Weights of a small GPT-style language model, trained from scratch on English Wikipedia.
Size: vocabulary 23769, 94.3M parameters.
MLP neurons of a small language model. Each row is named by its layer, matrix (gate and up: input weights) and neuron, and shows model dimensions 64-159. Each number is 128 + 32 x the weight over its row's rms, rounded and kept within 0 to 255. A neuron's up and down rows have the sign that makes its largest values positive.
Before each neuron's rows is what it responds to, as a language model described it from the Wikipedia text at the highest values.

Title or polity nouns that precede a proper name or "of" phrase, mostly in history text: Duke of, Duchy of, Baron, King of, family.
L5.gate1639 [ 95 145 125 110 131 168  71 135 199 163 150 113 144 133 146 153  75 158  93 114 143 131 147 105 114 116 164 136 101 174 151 162 118 146 162 130 125 173 127 100 136 193 146  80 146 166 149 127  90 135 124 132 136 157  30  35  89 107 144 143 114 160 114 116 123  72 128 133  77 147 135 118 182 155 133 101 128 120 113 147  65 117 172 123  97 121 150 175 124 139 120 147 126 127 118 148]
L5.up1639 [ 67  80 120  64 155 142 111 125 176 129 112 137 124 139 176 125 147 102  63  74  81 126 162 211 150 147 142 109 115 102 159 128 156 101 190  77 120 121 134 188  95 192 119 125  43 155 105 114 143 131 113  46  76 114 123 119  99 166 124 161 110 163 133 132 106 114 173 153  91 122 108 103 143  79 137 157  83 142 119 123 175 131 155  75 144  93 156 140 140 114 110 148  72  94 101 107]

Numbers opening a new cell in Wikipedia tables, especially vote counts after a party or candidate (824, 746, 171), plus times and scores; weaker on word-ending pieces (-ian, -ately) and articles in prose.
L4.gate278 [199  55  63 150  95 123 114 149 157 203 101 156 133 120 180 135 118 121 140 182  82 104 162 130 122 123 106 185 103 178  87 127  90 115 139 149 131 197 113 140 185 152 152 149 111 151 137  83  77 141 103 175 124 138 158  90 123  94 112 151 125 112 195 109 131 115 142 120 122 145 117 140 176 170 130  88 136 165  94 145 136 113  61 187  95 115 131 153 119 136 152  98 120 182 153 125]
L4.up278 [102 135 141 128 108 149 129 109 133 132 112 159 102 124 109 179  72 123 162  94 113 125 130 147 169  96 163 139  86 170  83 129  98 133 148 122 158  87 141 208 126 107 147 123 155 149 124 142 126  72  93 120  78 183 101 119 133 140 133 140 119 114 109 116 145 157 139 171 109 130 134 122 123 116 106  91 154  81 102 152 164 127 101 133 126 124 108 172  95  93  79  79 119 107 186 178]

Fires on pipe separators right after a digit in sports or election results tables (1 | 5), and on mid-word pieces of rare or foreign words (del-iv-eries, H-iber-nians, Narnho-fer).
L5.gate1201 [189 106 153 158 136 125  49 124 120 132 179  98  60 110  93 110 102 115 124 151 164 128 144  97 159  92 137 123 141 114 135 114 105 149 100 181 167 122  79  95 143 132  61 110 127 237  61 118 121 119  92 121 135 130 121  85 102 130 173 148  94  96  72 202 141 129 144 118 118 151 119 135  91 158  99 141 158  97 124 144  81 125 119 151 120 163 175 158 106 146 132 150 154 125 209 134]
L5.up1201 [112 159 125 183 103 115  83 131  81 107 112 131 124 148 120 162 116 100 130 143 169 147 123 119 107 201  74 186 128 157  71 167 140 139 168 134 174  97 134 182 136 114 111 131 153 127 156 128 156 113 169 136 125 127 154 135 100 193 125 152 188 122  91 140  96 118  87 123 117  86 147 139  53  90 108 156  87 121 113 136 101 120  87 120 173 182 162 124  94 108 142 143 125  73 118  82]

The indefinite article "a" in running prose, often fused with a preceding word or comma (", a", "is a", "as a"), plus stray word-piece fragments like "ch" in porch.
L5.gate3 [139 155 123 173 147 122 148 108 129 148  60 135  87 155 133 112 107  73 111 129 155 184 144  88 143 149 124  98 160 110 134 110  94 173 144 134 147  99 117 156 201 106 114 100 136  97 154 130 152 111  74 177 143 116 128 124 147 125 124 113 165 150 125  97 113 125 137 108 134 137  81 123 141 137 156  93 134 116 128 113 124 103 195 147 141  78 121 118 117 138  91 163 112 123  99 141]
L5.up3 [109  90  95 117 107 109 117  89  65 155 163 110 160 108 100  96 136 158  96 141 177 170 201 137  98 125 151  88 105 161  62  98 101 149 127 111 107 100 136  47 142 126 127  98 146 148 133 166 126 150 163 145 110 248 175 102 137 145 145 128 145 102 144 143  94 115 175 108 132  88 151 156 130 170 165 129 150  66 100 125 113 116 131 172 128 105 156 160 142 109  73 172 137  70 151 146]

Closing ==, ===, or ==== markers ending Wikipedia section headings such as ==Government==, ===Cast===, == Origin ==, plus a few mid-name pieces (Church·ill, At·ene·o).
L5.gate1139 [118 155 123 192 119  78 129 198 123 127 114 111 128 109  86  86 113 167  80  98 107 116 121 115 160 114 155 179 125 167 209 175 113 163 120 147  92 110 124  99 193 105 140 134 133 133  97 227 130 110  80 168 157 134  72 119 113 186 129 109 117 145 167 145 104 182 128 165 140 154  77 176 120 117 165 127 179 102 111 204 174 145 113 106 132 181  76 110 106 139 138  55 133 132 142 193]
L5.up1139 [ 96  91 106  83 173 141 129 138  90 140 110 151 146 111 147 124 158 127  84 148 183 139 134 161 151 135 143 185 161 135 118 107 128 101 142 113 116 142 134 183 115 139 118  71 159 127  94 154 126 136 145 116 149 205 113 113 125  94 143 154 111 125 111 157 155 129 164 183 157 126 144 155 146 186 118  88 131  64 102  76  88  78 134 129 145 126 142 142 149 157  92 150 139  80 143 171]

Number tokens in table cells, mainly candidate vote counts in election results (626, 383, 941), plus sports stats; also a weaker group of word-start pieces like fl, sp, dec.
L3.gate801 [173 116  77 122 142 139 164 126  77 121 149 134 101  83 126  78 146 172 123 108 106 153 186 120  55 129 157 149  71  84  56  86  80 166 169  81 120  32 115 130 133  88 141 170 169 139 138 172 105 170 131 161 135 179 133 149 169 127 127 119 164 128 145 124 114 221 117 100 104  62 182 173 118 162 136 139 186 125 129 108 128 137 170 132 143 149 155 135 154 131 217 163 117 151 141  85]
L3.up801 [143 115 121 163 109  81 118 145  98 153  88 144 101  77 190 113 141 121 140 164 161 161 156 126 120  93 130 156 110 160 163 151 153 190 109 139 123  96 162 127 179  77 100 153 111 108 124 117 114 157 149 166 116 127 159 154  71 170 150  99 126  89  88 173 102 152 122 113 128 108 154 148 140 158 132 125  90 145 138  98 182 109 158 142 145  95 119 131 123 154  97 142 151 145 177 114]

Middle word pieces of uncommon personal or place names in lists and tables (Z-ee, Kouy-ate, Gonz-ale-z), plus pipe separators between numeric cells and ISBN digit groups.
L4.gate1061 [127 160 146  98 122 108 114 168  96 115 113 113 109 120  93 119 140 106 155  95  83 145 110  93 143 159  79 146 190 108  80 176 122 117  90 134 121 104 105 139 159 115 171 124 234 171 159 132 129  97 106 115 135 160 110 148 142 137 167 155 148 132 130 123 110 138  75 120 140 106 111 135 135 122 119 120 167 102 126 115 149 112 158 153 164 148 102 115 163 124 146 101 162 157 146  62]
L4.up1061 [133 122 196 119 147 119 128 117 159 151 178 178 107 113 111 121  76 151 100 178  93 122 117 135 156 121 153  63 176 159 151 153 208 181  98 109 128 133 121 165 162 139  76 108 149 183 104 176  95 159 104 110 132 151 160 117 116 117  81 115 129 137 132 124 137 119 135 145  55 151 135  85  82 197  96 158 184  95  97 104 135 227  56 117 116 115 117 128 112 108 122 162 103 145 141  96]

Double line breaks ending a paragraph, caption or code output in encyclopedic text, before a heading or new paragraph; occasionally mid-sentence with the.
L3.gate895 [142 115 151 145 116  91 142 129 100 145 150  69 180 131 196 126 194  94  91  98  87  91 135 134 148 160  68 146 118 131 186 135 105 145  97 166 104 175  93 174 154 121 107  98  67 172  50 138 186 160 132 135 170  95 148 127 153 141 149 161 120 131 137 139 123 169 120 150 149 103 134  59 150 124 158 175 104 111 138 164 105 129  90 138 143  35 129 146 190  52 187 132  90 107 125  91]
L3.up895 [112  57 157 102 137 140 129 157 145 166 195  99 132 141 169 168 157 159 179 145 172 109 109 134 108 130 121 105 134 118 118 126 152  54  91 157 127 151 117 104  87 106 129 125 127 110 144 199 161 181 122  73 110 122 196 121 122 124 133 145 151 116 131  78 156 103 149  98 114 101 147 103  90 157 134 124 106 130  69 116 141  81 134 129 155 152 143 126 147 141  93 214 154 129 102 118]

Kinship nouns in biographies (family, daughter, cousin, god-mother, his father), plus mid-name fragments (K-ost-as, B-ust-amante) and "one of the".
L4.gate1181 [137 136 105 133 102  97 138 165  88 139 123 164  84 159 124 101  68 118 156 155 107 166 106 175 198  73 114 140 144 126  84 106 133  91 102  88  87 116 143 115  90 130 122 121 102  85 157 120 164 138 126 121 149 131 140 121 105 159 138 133 163 130 119  99 174 116  62 143  59 188  66 122 111  34 105 122 207  83 164 133  76 106 142 134 164 117 106 119 105 103 111 158 145 119  71  74]
L4.up1181 [132  82 180 189 133 129 189 169 147 116 177 133 144 164  98 116  85 165 135 141 187 138 193  93  99  92 153 161  86  77 160 124 178 106 164 114 114 117  87  98 133 128 130 118 164 107 150 119 120 133 160 174  49 125 161 158  89 145 101 122 126 160 166 111 127  86 160 125  75 125 111  92 166 162 110  84 146  91  96 144 131 117  83 132 120 155 120  37 133 178 132 161  98  57 123 133]

Word-piece tokens ending in silent-looking "e" (are, ache, ere, che, ille), inside rare words or foreign names: Bareilly, Iordache, trachea.
L3.gate1711 [131 108 134  95 133 154 145 109 162  96 134 163  92 126  86 139 179 150 130  78 117 111 116 129 116 139 127 148 145 176 116 160  40 114 142 177  66 103  96 154 130 199 148 154 182 169 133  89 145 109  97 140 154 140  79 173 130 120 107  94 159 149 156 137  83  86 153 162 191 113 111 135 128 139  88 134 147 177 163 127 148 125 121 104 139 109 155 109 145 139 145 168 129 159 148 111]
L3.up1711 [192 128 102 119 129 145 170 200 137 167 120 142  82 149 134 142  92 100 120 106  92 136 117 142 159  74 116 143 101 111  88 111 193  79 166 117 121 134 128 158 134 118 136  73 115 165 138 119 117 172 113  97 125  88  67  92 171  83 141  90 123  97 115 130 105 101 105  52 120 143 143 109 120 127  86 156 142 193  99 168 138 114 196  96 106 107  78 132 143 160  85 140  75 112 156  64]

Mostly closing === of subsection headings (Theatre===), numeric table cells, year ranges like 1846–1911, and parentheses opening before capitals, e.g. (L)evin.
L4.gate175 [105 125 146 150 136 191 131  99 108 103 132 156 118 147  90 182 171 132 120 143  85 171 104 188 150 162  98 112  83  92 109  99 149 122 132 185 137 113 106 124 167 103 167  79  99 176 136  89 146 167 111 150 103 163 134 108 120 134 127 116  88 101 120 115 116 158 163  92  86 108 140 133 168 104 120 133 130 122 108  72 171 126 112 145 119  85 176  84 112 159 130 101 112 163 136 141]
L4.up175 [198 106 126 123 128 175 137  92 126 193 171 118 191 166 120 134 191 142 113 142 147 154 162 139  80 121 166 107 145 137 116 169 115 189 149 129 133 119 172 146 117 144  99  95  87 110  81 120 144 127 110 141 166 162 140 118 113 133 105 221 139 103 101 156 106 100 120 106 111 157 138 120  90 169 150  57  83 115 196 155 145 115  64  93 173 123 116 150 101 132  94 167 113 113 133  95]

Fires on blank lines and pipe separators ending sports statistics tables or formulas, and on word-start pieces like sl in slash, slab.
L4.gate1381 [ 92 149 139 146 138 186 105 173 144  80 197 102 137 112  70 146 190 158 172  68 127 133 150 108 116 141  92 124 120 108 123  93 144 130  88 138 131 128 141 103 168 114 128 106 141 146 127 160 157 103  96  50  97  80 116  87 104 100 138 166 135 141 111 130 167 127 112 147 116 125 168  55 149 109 142  92 101 163 135  99  86  77 157 158 190 128 123 154 103 164 107 107 110 172  94 155]
L4.up1381 [121 174 135  93 110 101 200 170  89 117 128 143 121 189 114 122 105 155  98  92 151 109 177 132 124 174 130 148 112 143  88 116  79 107 193 187  64  74 107 132 172 135 164  57 113 153 132 129 155 206 127 174 110  82 163  93 163 104 100 114 147  76 137 104 147  73 148 129 143 162 133 133  53  97 178 152  94 119 138 133  97 136 112 120 161  94 133 139 135 107 108 123 166 110 114 101]

Closing == or === markers that end a wiki section heading, such as ===Notable alumni===, == Legislative history ==; occasionally numbers inside headings or table cells.
L3.gate778 [ 87 113 119 117 142  59 150 104  98 167  78 169  86 153 104 109 141 119 169 122 124  98 124 131 154 135 181 180 155 138 112 129 132 152  75 178  88 138  78 125 172 159  91  67 134 152 113 206  73  84  87  91 192 128  81 137 102 154 145  79  71 142  99 148 136 154  99 110 185 150  92 170  91 113  90  90  97 116 139 140 159 133 130 188 107 187 119 131 194 151 173 177 152 196 124 167]
L3.up778 [150 126 185 164  77 154 129  94 161 122 165 126 143 147  72 181 212 126 140 125 130 142 150 188 160 149  52 127  77 126 199 123 104 133 105 171 138 179  66 145 204  92 157  98 102 122  70 123 152  83 126 128 134 149 143 149 131 122  97 148 174 128 111 126 121 191 173 178 111 133 181 138 124 135 108 158 121 154 112 114 135 121 160 158  96 108 110 183 146 125 157 117 132  72 130 134]

Pipe or semicolon separators and digits in numeric stats tables, mostly right after a row's total column (e.g. 29 | 8, 31; 14), plus scattered word-piece noise.
L5.gate1640 [175  87 169 157 118 104 181 109 155 119 115 156 107 177 132  78 137 133 114 152 120 209 120 134 110 106 104 181  84 124 119 130 132 141 141 123 187 142 135 141 145 109 148 135 162 147  88 130 115 119 140 177 100 128 124  84  87 132 126 108 139 130 141 106 137 149 144 127 130 134 130 131 119 220 107 114 124 149  97  77 128 164  95  87 148  89 109 164 161 101 185  92 121 141 167 102]
L5.up1640 [189  87  79 161 181 186 173 132 157 101  75 141 107  98 114 169  97 152 129 187 113 140  72 110 132 119 110 187 164  81 115 165  82 152 176  61  96 177 113 113 167 134 166 141 105 141 133 146 133 170 116 113 171 126 150 110 150 166 135 119 115 127  86  62 144 129 163 117 151 171 110 103  99 177 110  82 129 147 151 116  70 177 126 129 150 188 187 177 140 171 139 164  83 174  76 192]